{
  "n_kv_head": 2,
  "vocab_size": 7438,
  "norm_eps": 1e-06,
  "bias": "none",
  "init_std_o": 0.0412,
  "init_std_up": 0.0412,
  "init_std_down": 0.0,
  "lr_head": 0.00633,
  "warmup_steps": 0,
  "batch_tokens": 32768,
  "z_loss": 1e-05,
  "steps": 10682,
  "dataset": "wikipedia_en"
}
MLP neurons of a small language model. Each row is named by its layer, matrix (gate and up: input weights) and neuron, and shows model dimensions 96-223. Each number is 200 + 30 x the weight over its row's rms, rounded and kept within 0 to 999. A neuron's up and down rows have the sign that makes its largest values positive.
After each neuron's rows, "fires in" lists the words (lower case) most often at its 100 highest values on Wikipedia text that the model never trained on. A number after a token or word is its count.

L13.gate632,176,184,194,213,255,204,209,233,217,162,205,148,240,206,173,176,180,244,132,180,211,177,168,226,186,249,174,220,180,244,139,242,254,193,180,193,226,190,188,164,163,213,162,233,206,181,232,228,174,173,192,165,172,226,185,211,199,199,192,172,166,178,198,205,186,195,163,254,271,236,175,173,174,211,243,178,207,197,184,204,219,218,231,178,134,259,216,222,231,207,188,233,238,182,222,200,152,223,203,165,193,221,213,209,191,184,174,199,146,233,238,187,204,199,202,178,204,146,231,190,195,206,185,187,176,144,200,190
L13.up632,188,178,207,200,165,219,184,146,151,198,196,183,189,218,212,240,211,164,156,190,213,192,187,177,210,201,175,251,185,226,182,186,223,196,254,211,172,257,226,216,238,215,205,180,166,151,188,203,202,237,181,167,266,170,195,233,160,199,197,201,196,195,152,184,153,170,244,230,224,208,286,260,236,184,206,184,209,266,244,220,193,199,188,196,223,168,189,219,188,212,201,185,222,183,190,192,218,162,240,172,145,193,237,229,218,195,200,207,223,176,219,115,205,177,227,214,215,221,206,211,174,200,135,242,201,234,243,206
fires in: "of" 23, "to" 17, "by" 9, "between" 8, "where" 7, "from" 6

L13.gate407,198,256,203,155,120,223,170,197,204,200,133,244,190,169,196,197,191,233,204,201,150,143,177,190,222,222,252,194,189,186,163,238,205,170,239,213,234,234,176,187,213,242,231,166,177,243,193,216,180,224,187,225,229,209,233,217,222,210,162,219,185,180,252,185,208,190,219,198,264,204,229,218,171,133,232,168,172,258,215,185,181,181,185,212,183,192,225,183,192,270,208,210,159,228,254,256,141,193,173,164,173,193,251,244,155,177,202,216,208,188,174,204,172,170,183,214,206,200,216,192,192,225,181,160,158,216,177,204
L13.up407,225,194,184,217,237,217,155,178,190,216,200,217,231,177,236,186,200,203,237,190,195,195,201,153,207,166,224,249,224,199,213,210,226,171,202,193,223,268,206,203,196,224,203,145,200,201,212,183,209,222,218,153,197,184,166,206,145,197,306,177,272,185,222,159,157,220,218,249,171,177,180,251,172,210,167,266,160,162,191,177,197,231,187,265,170,232,203,257,175,218,220,200,231,262,220,180,190,174,158,178,199,221,177,212,202,223,168,183,198,194,179,248,217,201,183,156,199,244,159,179,218,216,199,184,171,172,233,212
fires in: "a" 60, "for" 24

L13.gate201,225,180,169,239,221,254,260,198,162,254,168,233,116,227,234,211,269,212,216,189,165,224,184,194,178,209,257,198,224,236,176,206,214,172,241,225,187,170,208,204,188,189,185,176,201,157,170,194,175,135,169,147,211,176,185,193,196,157,221,219,238,180,214,183,225,169,193,204,185,261,196,237,255,194,276,156,171,169,212,200,174,226,209,164,158,172,148,186,231,183,209,202,166,221,195,205,188,226,188,177,235,191,220,170,265,233,241,206,164,152,140,173,205,244,254,183,239,252,204,168,188,144,168,206,217,128,146,229
L13.up201,172,180,169,241,200,159,193,199,211,191,212,183,209,226,225,246,196,201,219,164,149,218,195,221,159,211,200,188,151,240,148,166,178,245,122,176,226,247,179,214,220,233,240,212,202,208,139,158,183,139,161,160,205,206,250,197,173,262,221,193,202,207,253,161,183,208,275,138,214,228,181,183,185,214,196,210,220,246,199,196,157,197,154,220,247,199,176,244,194,225,245,180,244,143,181,223,152,205,237,182,204,201,184,216,169,224,207,202,190,170,211,172,195,231,226,251,174,170,205,212,201,222,188,189,201,172,199,152
fires in: "as" 49, "loop" 6

L13.gate1067,197,208,212,220,213,218,189,157,217,176,155,202,202,227,141,207,179,155,196,200,221,186,209,192,176,207,147,201,228,216,162,223,260,217,218,214,238,191,197,184,202,235,182,221,183,228,229,176,172,232,213,175,155,232,203,193,187,160,204,163,175,192,142,221,219,199,188,175,160,192,118,243,176,172,240,206,190,153,181,194,170,192,145,183,210,192,246,172,211,238,181,239,251,226,186,229,235,241,152,191,169,121,237,238,191,205,200,188,226,290,193,216,143,204,214,142,196,151,197,273,192,268,197,186,205,261,223,187
L13.up1067,205,190,180,188,252,224,231,220,174,198,164,193,183,177,169,239,183,134,190,260,201,216,91,240,214,210,202,231,229,178,186,247,179,219,212,182,192,185,170,126,166,208,203,181,202,203,218,212,238,231,180,234,175,188,181,138,133,198,136,223,162,178,196,227,222,148,183,214,168,212,226,219,196,130,231,209,203,193,216,253,156,206,184,158,198,176,184,173,203,181,212,236,225,181,246,223,176,175,224,193,192,209,184,202,222,233,227,227,208,203,227,193,246,163,169,201,188,180,207,200,134,224,248,224,206,153,169,220
fires in: "to" 19, "a" 18, "their" 4, "good" 4, "its" 4, "her" 4

L13.gate982,166,211,206,193,210,235,230,190,272,232,165,188,164,166,202,190,198,151,171,200,215,163,178,178,232,178,217,178,186,195,201,162,208,194,201,194,159,185,176,180,203,282,193,175,235,235,270,169,183,208,132,224,164,175,207,232,183,216,230,165,142,196,213,204,238,132,223,181,215,189,223,212,196,217,214,197,175,183,214,238,211,254,276,169,247,230,176,179,206,181,227,236,194,152,216,154,259,235,167,197,218,244,252,209,185,199,199,190,178,208,222,209,202,226,221,185,166,194,227,188,225,185,122,205,225,137,144,179
L13.up982,246,211,124,158,175,225,224,183,205,206,175,215,197,173,246,177,207,176,230,202,207,182,197,185,198,262,223,149,229,194,222,228,227,175,150,186,180,186,210,163,206,245,190,194,134,130,203,216,251,189,174,258,195,232,219,181,123,220,191,132,165,231,150,199,176,242,236,207,167,218,222,179,188,204,227,181,229,192,141,197,159,220,200,214,229,195,282,181,202,206,246,196,171,160,232,215,164,215,236,204,161,217,207,187,242,185,214,257,170,193,218,158,191,150,211,227,216,205,268,232,193,171,203,209,194,162,196,138
fires in: "to" 78

L12.gate1164,175,177,179,172,204,252,246,208,150,199,215,175,192,233,207,209,235,134,173,205,202,212,175,163,206,219,195,205,229,191,221,282,225,218,210,241,211,248,219,197,218,233,124,250,248,189,204,129,215,158,180,224,203,210,192,196,219,191,169,240,196,227,213,129,188,189,192,220,158,235,145,176,199,190,234,185,218,195,238,190,187,165,236,150,191,192,166,209,221,214,152,191,167,237,188,194,197,140,256,231,161,209,237,222,204,179,232,232,189,202,219,213,193,231,213,196,202,168,156,205,209,216,184,222,162,173,207,193
L12.up1164,139,180,177,228,137,174,226,219,239,156,252,243,152,222,198,203,242,209,236,189,176,273,206,184,242,170,201,190,242,211,177,266,171,159,172,202,191,198,226,151,255,218,219,204,195,226,237,261,193,159,153,176,254,190,171,216,172,172,196,227,204,207,255,245,162,152,225,238,239,130,224,192,203,173,217,205,215,177,187,245,219,216,249,181,237,200,285,223,225,205,203,191,227,187,220,223,194,204,187,196,222,220,185,194,191,210,201,211,187,222,223,163,234,162,220,189,223,220,202,251,200,175,219,215,170,185,201,185
fires in: "and" 78, "to" 7, "by" 5

L15.gate53,262,219,217,214,175,187,190,191,225,194,224,194,179,245,214,210,207,188,218,215,273,203,192,141,147,200,191,216,208,198,213,116,222,226,166,180,196,141,175,184,172,245,189,227,230,187,186,187,259,180,152,261,111,203,202,193,271,274,187,243,184,220,201,213,224,217,210,161,161,175,220,204,156,158,211,202,189,186,217,327,204,211,174,184,219,213,218,212,219,216,172,167,188,213,188,146,182,198,199,176,123,230,242,212,249,171,217,227,266,164,239,184,179,162,197,207,155,219,235,196,154,206,195,188,155,178,202,196
L15.up53,224,215,229,127,207,152,191,186,226,208,242,171,186,188,233,146,202,202,225,188,180,249,197,154,219,162,184,224,237,175,268,199,260,190,169,281,172,196,186,177,206,231,138,194,191,213,188,184,181,204,128,240,204,237,197,197,173,181,178,182,172,168,211,196,232,263,172,205,168,177,184,252,165,129,223,200,162,201,183,263,225,178,224,191,221,190,171,208,196,141,220,250,150,224,168,182,192,200,210,203,243,216,131,231,221,129,222,205,157,216,187,208,230,204,115,164,134,196,229,118,214,251,193,228,203,224,220,181
fires in: "to" 49, "can" 11, "when" 4

L15.gate456,187,198,175,221,179,208,209,156,208,204,184,152,200,188,245,172,193,222,169,234,203,216,233,194,208,203,152,166,226,273,227,252,263,202,196,248,184,210,260,217,182,279,223,227,187,250,200,163,130,226,174,248,197,205,230,176,218,213,166,160,215,191,182,141,176,230,235,171,223,211,188,191,229,192,210,172,192,186,228,203,210,209,187,191,219,165,235,170,233,143,163,185,222,182,249,141,225,207,196,212,180,208,188,232,166,186,216,218,144,216,177,238,194,185,196,180,176,142,187,233,236,194,156,201,225,186,158,212
L15.up456,214,192,150,199,200,216,161,187,224,196,239,224,242,197,217,206,136,164,205,174,218,234,186,246,140,198,240,152,194,172,213,237,193,215,160,176,181,196,202,198,184,195,187,177,216,233,237,235,201,176,232,219,211,184,181,184,168,188,167,159,149,193,234,232,184,267,169,169,228,174,174,154,224,237,238,195,223,184,245,205,226,206,247,219,210,206,221,163,194,205,202,213,273,202,182,213,249,235,166,137,214,194,173,188,208,189,166,206,151,192,213,201,151,209,200,202,164,183,171,195,137,234,193,192,265,189,173,212
fires in: "and" 25, "to" 18, "after" 6, "before" 4

L12.gate982,181,236,179,155,216,202,214,133,189,195,237,199,239,223,213,240,200,185,157,200,185,197,226,238,173,169,188,187,198,197,199,173,221,208,259,189,182,185,218,163,201,218,200,205,225,236,203,254,239,226,216,213,192,214,211,186,216,226,229,170,174,198,210,214,112,217,206,232,251,219,191,192,190,211,211,210,191,217,206,168,170,175,182,194,207,214,143,170,179,228,220,197,177,213,227,165,224,216,166,189,258,252,181,206,158,224,221,158,196,188,137,184,190,229,250,171,143,126,208,129,222,211,189,268,207,168,201,283
L12.up982,242,164,112,130,200,223,198,161,236,232,197,231,193,173,144,217,241,209,267,215,201,241,195,207,221,181,234,175,177,169,158,229,210,205,231,214,251,210,248,213,169,212,236,183,220,207,175,187,263,151,181,198,174,221,253,191,202,206,201,206,239,159,211,202,163,176,220,168,162,221,207,153,210,233,151,207,206,203,208,194,220,205,211,212,224,184,191,167,192,228,215,210,197,191,240,207,180,99,181,216,229,242,191,157,216,199,246,201,197,223,186,259,224,183,224,164,176,186,170,209,213,178,204,148,220,196,175,217
fires in: "s" 35, "of" 20, "her" 9, "its" 9, "his" 8, "and" 7

L15.gate559,192,244,179,211,243,241,147,160,211,160,159,167,174,253,197,161,178,154,158,226,226,211,221,159,212,164,217,192,197,153,206,252,190,166,187,211,198,232,223,230,193,203,188,141,223,204,194,190,212,201,180,214,152,197,214,212,202,242,220,174,207,159,174,228,176,244,136,226,199,157,186,215,217,199,225,227,213,216,209,191,192,181,167,142,262,140,261,192,192,252,145,191,229,181,227,163,184,252,212,201,208,223,178,162,209,205,203,229,229,176,244,175,209,159,173,183,238,209,231,202,155,188,178,183,193,215,205,214
L15.up559,173,189,199,194,200,222,170,202,211,249,151,210,222,191,197,173,206,226,207,238,199,187,205,184,192,229,240,184,197,189,193,243,124,180,155,233,208,185,247,234,246,232,212,146,213,241,157,241,120,176,156,235,150,213,212,184,249,249,190,176,231,203,218,210,196,182,225,277,199,191,196,205,221,224,265,222,206,150,183,193,197,214,223,185,193,115,235,185,212,162,207,181,212,205,166,156,231,200,196,179,206,214,212,195,209,153,207,207,217,165,262,163,199,188,174,212,143,193,218,190,206,238,177,201,196,272,200,191
fires in: "to" 39, "and" 10, "band" 8, "group" 5

L21.gate1127,270,224,230,208,169,242,193,195,207,226,241,175,159,186,176,240,211,204,206,171,217,211,199,188,198,215,166,219,171,156,219,213,187,164,223,204,238,223,217,155,190,223,221,205,257,178,214,163,184,219,179,214,193,170,208,207,136,184,229,238,248,207,218,189,224,205,230,187,174,197,157,239,182,214,203,209,189,167,260,163,249,162,172,248,202,157,225,189,183,193,181,174,187,197,240,221,263,229,225,171,136,229,198,150,163,191,212,153,176,242,211,174,166,206,191,206,186,203,251,171,165,209,268,160,200,234,172,236
L21.up1127,237,250,211,234,204,187,170,185,190,206,162,177,213,212,205,230,212,164,119,300,156,214,211,236,213,157,131,209,215,246,183,236,195,170,202,237,224,234,200,160,213,168,205,183,187,171,194,266,224,216,234,232,214,156,208,219,215,139,208,200,190,219,157,190,152,215,211,247,230,182,192,231,249,199,229,186,170,214,209,189,187,244,223,205,174,161,190,191,169,208,183,203,215,222,210,189,191,232,210,210,264,259,167,201,198,238,178,181,174,224,229,168,201,190,245,178,183,247,220,201,243,192,189,195,230,209,239,200
fires in: "was" 27, "were" 20, "forces" 5, "is" 4

L12.gate524,195,186,170,189,229,220,201,203,190,223,139,213,153,218,197,187,194,223,207,218,226,203,234,172,210,177,239,192,175,239,207,234,206,198,139,156,169,194,193,182,205,216,277,215,218,248,201,175,280,218,154,183,158,198,158,174,191,167,215,206,153,233,188,229,229,194,215,212,222,171,235,220,202,246,208,205,202,166,160,199,166,149,230,230,178,222,186,247,145,257,200,163,211,229,157,169,202,171,207,221,159,206,213,147,174,195,251,226,161,214,265,214,205,175,289,187,216,196,193,176,227,235,187,164,204,179,163,157
L12.up524,155,269,232,179,143,196,203,198,215,155,201,180,155,162,174,198,184,239,257,220,218,173,208,172,167,209,215,147,218,204,208,215,284,224,202,174,173,271,197,186,191,197,176,220,190,218,191,228,167,213,211,219,222,235,180,213,184,224,204,201,186,203,212,263,161,246,220,209,188,197,216,208,159,205,253,238,189,223,213,181,224,196,188,237,203,181,203,248,192,168,178,253,192,176,201,284,165,163,206,209,186,142,163,183,233,161,188,169,161,202,215,176,244,215,274,250,250,241,172,174,205,271,207,239,197,189,168,191
fires in: "when" 16, "by" 11, "while" 10, "under" 10, "with" 7

L13.gate774,186,204,190,165,247,245,197,192,228,236,194,218,244,200,212,197,263,178,208,201,187,154,223,173,200,258,229,187,172,185,114,241,157,211,207,233,254,189,184,207,197,178,187,223,205,180,235,264,232,213,158,219,230,173,193,225,188,153,202,170,190,185,173,213,188,179,223,176,174,191,180,230,152,178,253,172,191,201,143,241,229,217,173,256,214,142,152,207,214,202,233,160,239,192,180,212,220,181,195,192,128,160,218,175,199,215,157,179,174,196,127,166,200,178,242,194,215,190,183,204,206,185,178,203,235,204,241,199
L13.up774,174,179,227,171,230,197,158,189,148,199,185,223,236,190,167,182,178,197,261,215,210,218,217,182,157,222,185,186,159,191,178,206,179,151,213,253,217,185,152,234,185,233,211,165,197,221,251,250,200,177,146,142,197,227,171,198,267,199,211,200,219,235,181,195,232,175,148,234,284,208,215,199,216,203,183,191,198,196,201,198,201,223,216,129,212,202,237,195,213,202,193,130,253,208,243,228,181,189,135,247,197,194,171,192,262,216,214,217,184,180,172,216,207,183,192,202,213,212,174,210,212,208,181,247,152,187,190,216
fires in: "to" 66, "can" 8, "users" 4

L19.gate249,245,186,160,272,186,209,179,190,222,215,189,123,222,155,222,186,243,215,172,191,165,193,201,182,204,165,183,203,238,217,250,228,196,225,277,160,203,219,169,194,176,205,157,180,275,217,150,138,201,259,182,212,186,175,218,228,210,179,229,178,231,245,219,180,205,183,180,240,177,193,159,175,158,144,189,194,158,206,197,202,194,196,192,224,159,200,223,232,197,186,240,248,170,210,225,170,227,213,124,203,173,159,229,205,171,191,209,207,164,284,157,206,219,208,232,234,155,202,193,149,223,212,151,245,214,180,248,235
L19.up249,152,151,191,205,215,207,160,214,288,199,173,174,190,177,249,219,193,266,199,234,122,171,167,200,216,183,176,229,210,235,154,209,199,229,224,151,194,258,175,207,156,156,164,171,249,180,212,185,194,219,294,240,177,206,213,159,235,166,224,212,191,252,239,256,190,247,219,199,196,167,215,182,207,171,199,193,218,240,181,219,142,236,190,206,173,178,249,218,204,227,195,214,170,188,194,213,181,235,184,243,144,173,190,226,202,180,212,205,230,219,206,162,198,181,200,219,140,143,203,131,171,259,202,189,194,216,205,191
fires in: "known" 21, "used" 17, "served" 16, "use" 5, "well" 5

L19.gate319,200,265,190,228,176,174,241,221,213,232,201,192,175,251,187,171,145,192,179,206,221,185,181,188,130,188,201,161,199,225,224,168,258,225,200,217,216,198,173,118,216,170,280,199,254,208,253,237,205,211,219,186,156,141,176,231,197,190,246,208,212,199,196,256,275,223,254,164,175,198,197,197,216,209,195,221,225,216,242,174,229,188,182,172,171,155,203,199,177,200,195,212,209,246,119,176,162,233,227,146,276,205,217,227,193,223,241,215,206,152,266,235,142,191,241,198,186,233,178,204,211,212,177,197,167,156,190,196
L19.up319,194,215,201,174,202,193,187,127,160,172,194,220,190,146,148,214,246,178,169,212,175,231,217,195,235,203,164,172,196,208,190,265,209,166,164,229,240,180,151,202,161,233,181,205,220,161,178,167,247,161,172,211,201,226,222,179,169,189,126,148,213,217,192,189,205,185,220,213,175,250,185,148,237,190,232,176,176,180,194,174,243,192,229,175,189,222,216,214,201,212,137,242,186,186,225,211,152,207,177,171,207,227,155,199,243,149,189,178,217,198,245,191,186,222,207,158,178,199,189,177,190,204,213,258,170,209,254,156
fires in: "is" 56, "was" 14, "are" 7, "on" 6

L12.gate1062,202,250,200,203,224,208,231,208,145,205,258,203,178,169,257,194,245,227,153,204,229,196,207,189,186,185,157,157,209,184,216,198,211,191,173,234,219,179,231,216,206,208,195,153,253,161,253,191,181,196,186,184,168,136,148,219,158,192,206,167,171,224,157,212,189,165,266,204,188,258,231,173,226,201,240,178,188,182,247,209,231,188,195,199,255,172,197,162,209,249,185,218,191,227,228,145,217,243,161,207,262,241,214,186,201,161,177,182,191,218,218,197,255,175,210,155,174,198,201,177,216,200,196,174,229,229,180,180
L12.up1062,166,197,225,286,131,256,169,201,173,245,240,171,242,192,231,128,163,208,200,184,217,264,234,191,231,168,186,199,233,191,177,226,249,235,193,212,201,196,168,184,216,245,205,223,210,146,228,194,159,164,179,176,222,195,159,213,202,149,152,174,207,193,193,199,171,223,232,214,215,254,233,175,199,213,206,178,205,229,238,234,194,191,198,173,130,146,203,214,175,148,143,206,239,188,217,234,159,194,204,233,275,188,171,197,223,175,158,219,232,168,272,176,229,158,205,180,200,226,182,210,196,172,194,214,215,183,203,232
fires in: "is" 37, "began" 6, "are" 5, "was" 4

L13.gate797,150,228,172,180,217,206,236,190,182,209,220,210,224,146,192,156,177,190,206,249,224,246,165,211,171,174,245,175,196,229,145,177,165,143,210,230,204,176,122,179,186,182,187,209,173,208,221,245,175,225,173,235,140,264,166,185,186,190,159,176,162,185,200,210,176,221,173,210,218,203,148,230,146,177,188,202,197,221,182,234,236,175,152,150,195,176,191,206,243,221,184,147,227,199,204,150,151,241,146,203,170,227,197,206,237,159,184,181,194,208,205,245,209,196,160,133,195,167,140,213,215,255,199,213,234,224,212,175
L13.up797,185,206,181,190,289,164,192,220,273,236,192,167,206,170,200,174,222,242,190,263,222,171,178,193,177,218,170,253,189,205,235,205,179,178,243,165,189,173,214,248,224,235,209,233,232,222,203,190,173,181,195,213,182,200,203,193,189,199,182,177,160,202,208,216,184,135,279,191,235,239,150,212,152,130,205,198,236,225,213,255,204,210,190,217,242,144,252,165,188,199,245,194,195,201,244,231,241,223,227,168,158,175,207,213,166,205,184,158,216,205,231,173,161,162,140,171,162,219,212,174,245,267,182,172,249,195,227,188
fires in: "to" 77, "not" 7, "may" 4

L12.gate985,197,178,201,196,207,156,156,204,242,180,189,186,207,216,219,279,184,214,183,213,249,184,216,179,189,169,156,243,165,170,165,162,209,189,193,236,217,179,241,151,235,230,203,173,228,212,188,176,185,200,187,222,188,178,234,215,166,207,188,201,195,207,231,261,204,170,262,171,186,173,199,180,247,223,238,145,172,201,179,190,231,199,158,258,203,179,258,172,204,159,229,200,221,198,212,226,172,170,203,236,237,262,226,160,179,237,200,211,212,222,187,220,170,214,198,175,173,245,166,189,177,156,151,170,216,151,231,208
L12.up985,207,181,179,155,200,163,206,169,186,207,226,241,217,213,236,201,158,188,217,190,201,212,176,197,239,210,176,211,244,195,203,171,157,258,267,176,221,255,237,225,184,234,176,200,221,189,185,186,158,181,165,241,219,170,190,159,236,207,201,159,199,234,226,244,239,200,193,195,209,195,193,198,229,220,225,166,126,149,229,218,163,237,202,236,242,159,177,161,235,143,187,216,219,180,198,211,254,215,159,242,223,223,161,220,242,191,228,183,177,211,133,241,189,185,188,207,209,223,211,207,220,158,203,199,211,193,233,203
fires in: "of" 27, "in" 25, "studied" 9, "age" 4

L15.gate984,184,214,176,191,185,185,226,168,204,257,170,190,198,252,212,235,206,208,196,190,177,210,221,161,185,195,291,206,181,226,191,205,175,243,222,223,235,214,260,223,182,217,175,184,244,190,171,199,181,242,214,209,216,202,209,202,186,173,245,195,204,245,175,192,207,202,193,237,197,195,194,174,184,178,214,189,222,224,210,233,205,301,221,231,231,158,139,234,207,123,235,239,211,181,237,161,181,236,175,277,226,146,237,195,207,195,206,195,198,224,134,198,187,212,195,252,155,244,228,109,184,196,255,207,251,225,239,250
L15.up984,164,225,154,171,167,149,192,215,157,175,156,226,177,224,186,202,234,168,182,221,186,197,212,223,193,158,170,179,206,224,246,193,242,166,171,216,228,202,222,183,213,185,259,205,209,184,196,206,203,207,236,277,150,193,206,271,224,130,219,298,209,224,234,209,162,218,235,279,199,162,233,164,188,206,226,192,206,195,217,214,214,235,198,179,241,156,189,168,172,205,215,204,250,176,277,186,184,208,207,196,254,221,198,209,163,184,209,177,169,167,175,189,213,199,224,240,160,200,204,198,199,149,229,175,244,175,197,205
fires in: "as" 64

L13.gate1042,205,195,209,199,244,227,184,183,209,168,223,193,268,193,219,229,219,199,248,191,177,195,190,206,224,235,206,140,203,225,215,220,197,183,185,196,173,188,261,186,176,228,206,209,222,149,267,149,167,210,184,174,216,191,176,202,195,231,199,227,135,205,242,252,135,213,200,168,153,269,164,195,205,197,182,213,195,184,199,180,174,212,211,154,212,206,213,180,217,212,226,211,234,179,195,266,187,275,182,213,205,210,200,155,171,213,148,226,171,249,204,181,215,167,239,233,203,202,174,178,173,161,193,206,146,203,234,210
L13.up1042,191,204,162,193,185,253,240,185,163,220,180,281,242,222,207,160,217,148,179,235,199,225,187,212,164,205,184,170,223,211,204,240,189,219,159,220,170,182,234,192,206,167,203,194,216,217,230,172,166,216,192,199,181,187,204,178,185,223,218,237,199,233,185,208,216,168,203,215,164,230,169,172,173,173,164,190,214,222,188,177,179,169,198,224,179,228,225,224,208,208,222,192,188,201,200,236,267,196,208,198,214,218,241,206,198,187,251,221,186,154,255,212,181,190,203,147,139,191,175,235,234,216,207,168,261,222,160,163
fires in: "and" 53, "his" 12, "its" 6, "served" 5

L13.gate430,233,226,148,239,242,174,261,247,171,218,194,188,120,164,256,205,193,210,241,248,249,202,156,240,158,209,234,213,179,237,170,224,184,183,238,226,213,133,212,200,208,185,186,193,250,182,235,206,138,220,115,211,194,183,196,222,223,161,185,208,237,225,242,232,225,264,136,197,216,191,222,209,221,222,224,221,231,162,201,235,182,206,235,175,243,194,201,217,163,162,224,280,227,202,208,182,194,231,240,200,173,177,182,227,230,128,231,195,179,183,236,164,161,226,194,214,215,172,132,198,157,189,180,198,253,162,227,123
L13.up430,164,231,183,211,180,156,185,240,190,185,208,179,239,142,203,165,196,225,242,149,165,125,180,240,234,195,183,199,198,209,212,156,222,197,155,221,239,173,228,217,192,220,207,253,214,182,194,208,222,157,115,215,183,162,218,186,194,181,211,186,208,253,263,241,256,252,239,211,206,252,246,174,187,214,211,215,188,259,202,203,188,206,182,249,202,197,229,204,196,204,206,235,197,221,215,169,227,176,213,202,202,197,160,200,167,203,147,196,187,207,163,212,208,199,222,181,160,245,186,190,175,217,173,180,234,203,202,178
fires in: "to" 63

L13.gate980,213,204,225,199,211,120,174,175,242,168,181,198,190,252,239,243,174,171,198,144,181,238,183,212,195,245,213,175,196,193,195,181,198,180,275,199,197,221,200,171,151,227,222,166,230,219,225,183,184,167,198,210,171,200,254,205,171,193,258,231,242,152,243,251,183,191,247,223,250,240,193,259,205,181,212,223,238,209,241,209,202,204,225,220,227,194,233,123,190,233,202,170,183,222,243,183,183,216,154,200,221,176,268,203,217,246,185,255,192,193,212,217,175,142,201,217,231,243,217,208,164,205,145,167,211,226,162,188
L13.up980,269,149,238,216,162,182,194,218,212,197,217,188,203,189,192,207,148,193,187,158,240,208,173,137,245,179,180,176,191,197,238,280,155,213,204,207,218,175,152,204,225,204,196,205,218,211,238,190,193,181,178,193,242,183,199,189,170,181,149,264,215,170,233,195,198,187,203,185,221,218,122,218,200,210,229,173,181,217,165,190,159,237,249,214,206,174,206,196,223,174,231,203,255,202,190,186,161,130,208,201,235,229,186,191,231,246,178,222,193,142,243,205,214,178,188,130,214,239,212,233,217,195,178,223,230,193,158,253
fires in: "of" 22, "number" 14, "age" 13, "were" 7, "population" 4

L13.gate707,155,199,160,174,255,222,182,217,182,211,246,187,254,130,197,204,187,138,231,219,227,173,195,223,205,238,166,196,201,198,122,183,180,188,195,205,198,184,170,205,160,264,171,154,219,166,204,206,190,209,165,227,158,237,166,170,202,154,170,157,163,205,200,179,214,197,175,181,240,195,149,215,146,174,192,209,147,167,198,222,269,245,180,170,216,175,224,157,222,190,213,239,185,250,218,212,198,207,215,148,140,221,232,235,160,171,202,229,175,225,170,217,201,190,214,179,187,180,187,230,181,214,236,266,219,177,242,176
L13.up707,156,183,172,70,166,193,253,202,198,199,179,160,216,170,223,183,207,180,175,190,213,242,169,211,199,259,187,194,173,217,173,206,245,214,199,196,208,188,155,175,218,201,242,205,210,198,223,141,192,176,201,164,204,281,160,220,184,180,175,253,220,203,183,202,275,212,237,182,225,190,192,195,229,215,195,169,228,202,187,202,284,157,219,204,185,193,212,187,191,190,210,232,204,243,194,142,169,197,169,206,178,242,175,234,193,193,216,206,194,190,167,191,199,189,225,189,188,259,177,228,254,233,130,197,172,171,193,222
fires in: "to" 69, "t" 9, "also" 4

L12.gate175,184,330,186,216,238,245,212,160,233,227,182,219,220,172,217,192,283,207,180,191,202,219,199,188,133,216,186,170,166,145,106,219,188,150,152,220,239,262,215,147,190,218,213,170,188,183,210,212,256,188,216,169,185,214,198,166,131,188,204,236,247,225,178,201,136,202,238,199,192,218,224,232,175,185,215,179,230,206,165,211,240,212,244,194,245,199,172,182,228,204,217,214,167,186,201,167,193,225,175,177,250,185,190,203,183,186,267,269,157,206,192,240,194,212,179,192,237,240,145,168,180,185,236,186,204,222,224,213
L12.up175,239,194,240,229,183,154,152,150,229,160,144,203,147,104,257,184,203,179,255,149,195,221,183,210,232,170,180,238,184,155,193,240,191,175,157,168,199,282,195,241,211,196,218,127,192,230,167,216,232,170,238,258,186,251,194,230,171,172,160,213,196,205,189,145,179,229,232,254,209,235,222,190,193,173,188,239,193,171,207,213,207,155,188,228,223,202,162,198,209,143,181,206,224,240,252,200,193,116,189,170,203,212,218,146,202,133,198,219,177,199,181,201,176,206,191,213,249,221,189,170,153,228,221,203,177,191,214,188
fires in: "can" 31, "may" 15, "to" 8, "could" 6

L12.gate1155,145,229,190,195,204,177,211,233,232,247,192,235,208,206,179,228,128,226,212,152,173,236,161,197,166,206,200,177,218,174,180,233,183,165,160,216,211,190,223,221,195,193,196,152,194,135,166,216,212,248,211,206,131,174,247,228,167,199,195,151,191,224,207,173,229,164,203,205,165,181,260,189,188,172,234,248,231,189,195,118,213,182,195,166,157,212,164,209,237,195,203,186,212,175,232,210,208,239,242,211,163,229,208,190,193,164,225,150,172,183,190,186,114,226,195,174,243,195,197,211,228,238,168,199,156,210,152,170
L12.up1155,241,226,245,219,230,175,220,151,177,211,244,225,223,247,192,200,210,165,212,251,209,213,148,188,216,196,231,264,237,206,206,214,213,195,194,215,227,187,200,164,175,204,196,196,187,187,224,260,188,168,221,153,193,178,251,167,160,215,196,180,205,153,200,194,179,211,169,156,208,218,159,165,245,216,199,243,245,161,208,166,205,241,130,238,218,202,241,224,226,208,193,215,274,177,229,177,244,217,210,187,188,163,203,135,200,198,193,206,205,200,213,216,188,201,170,141,202,259,218,123,239,214,149,241,201,242,208,168
fires in: "a" 93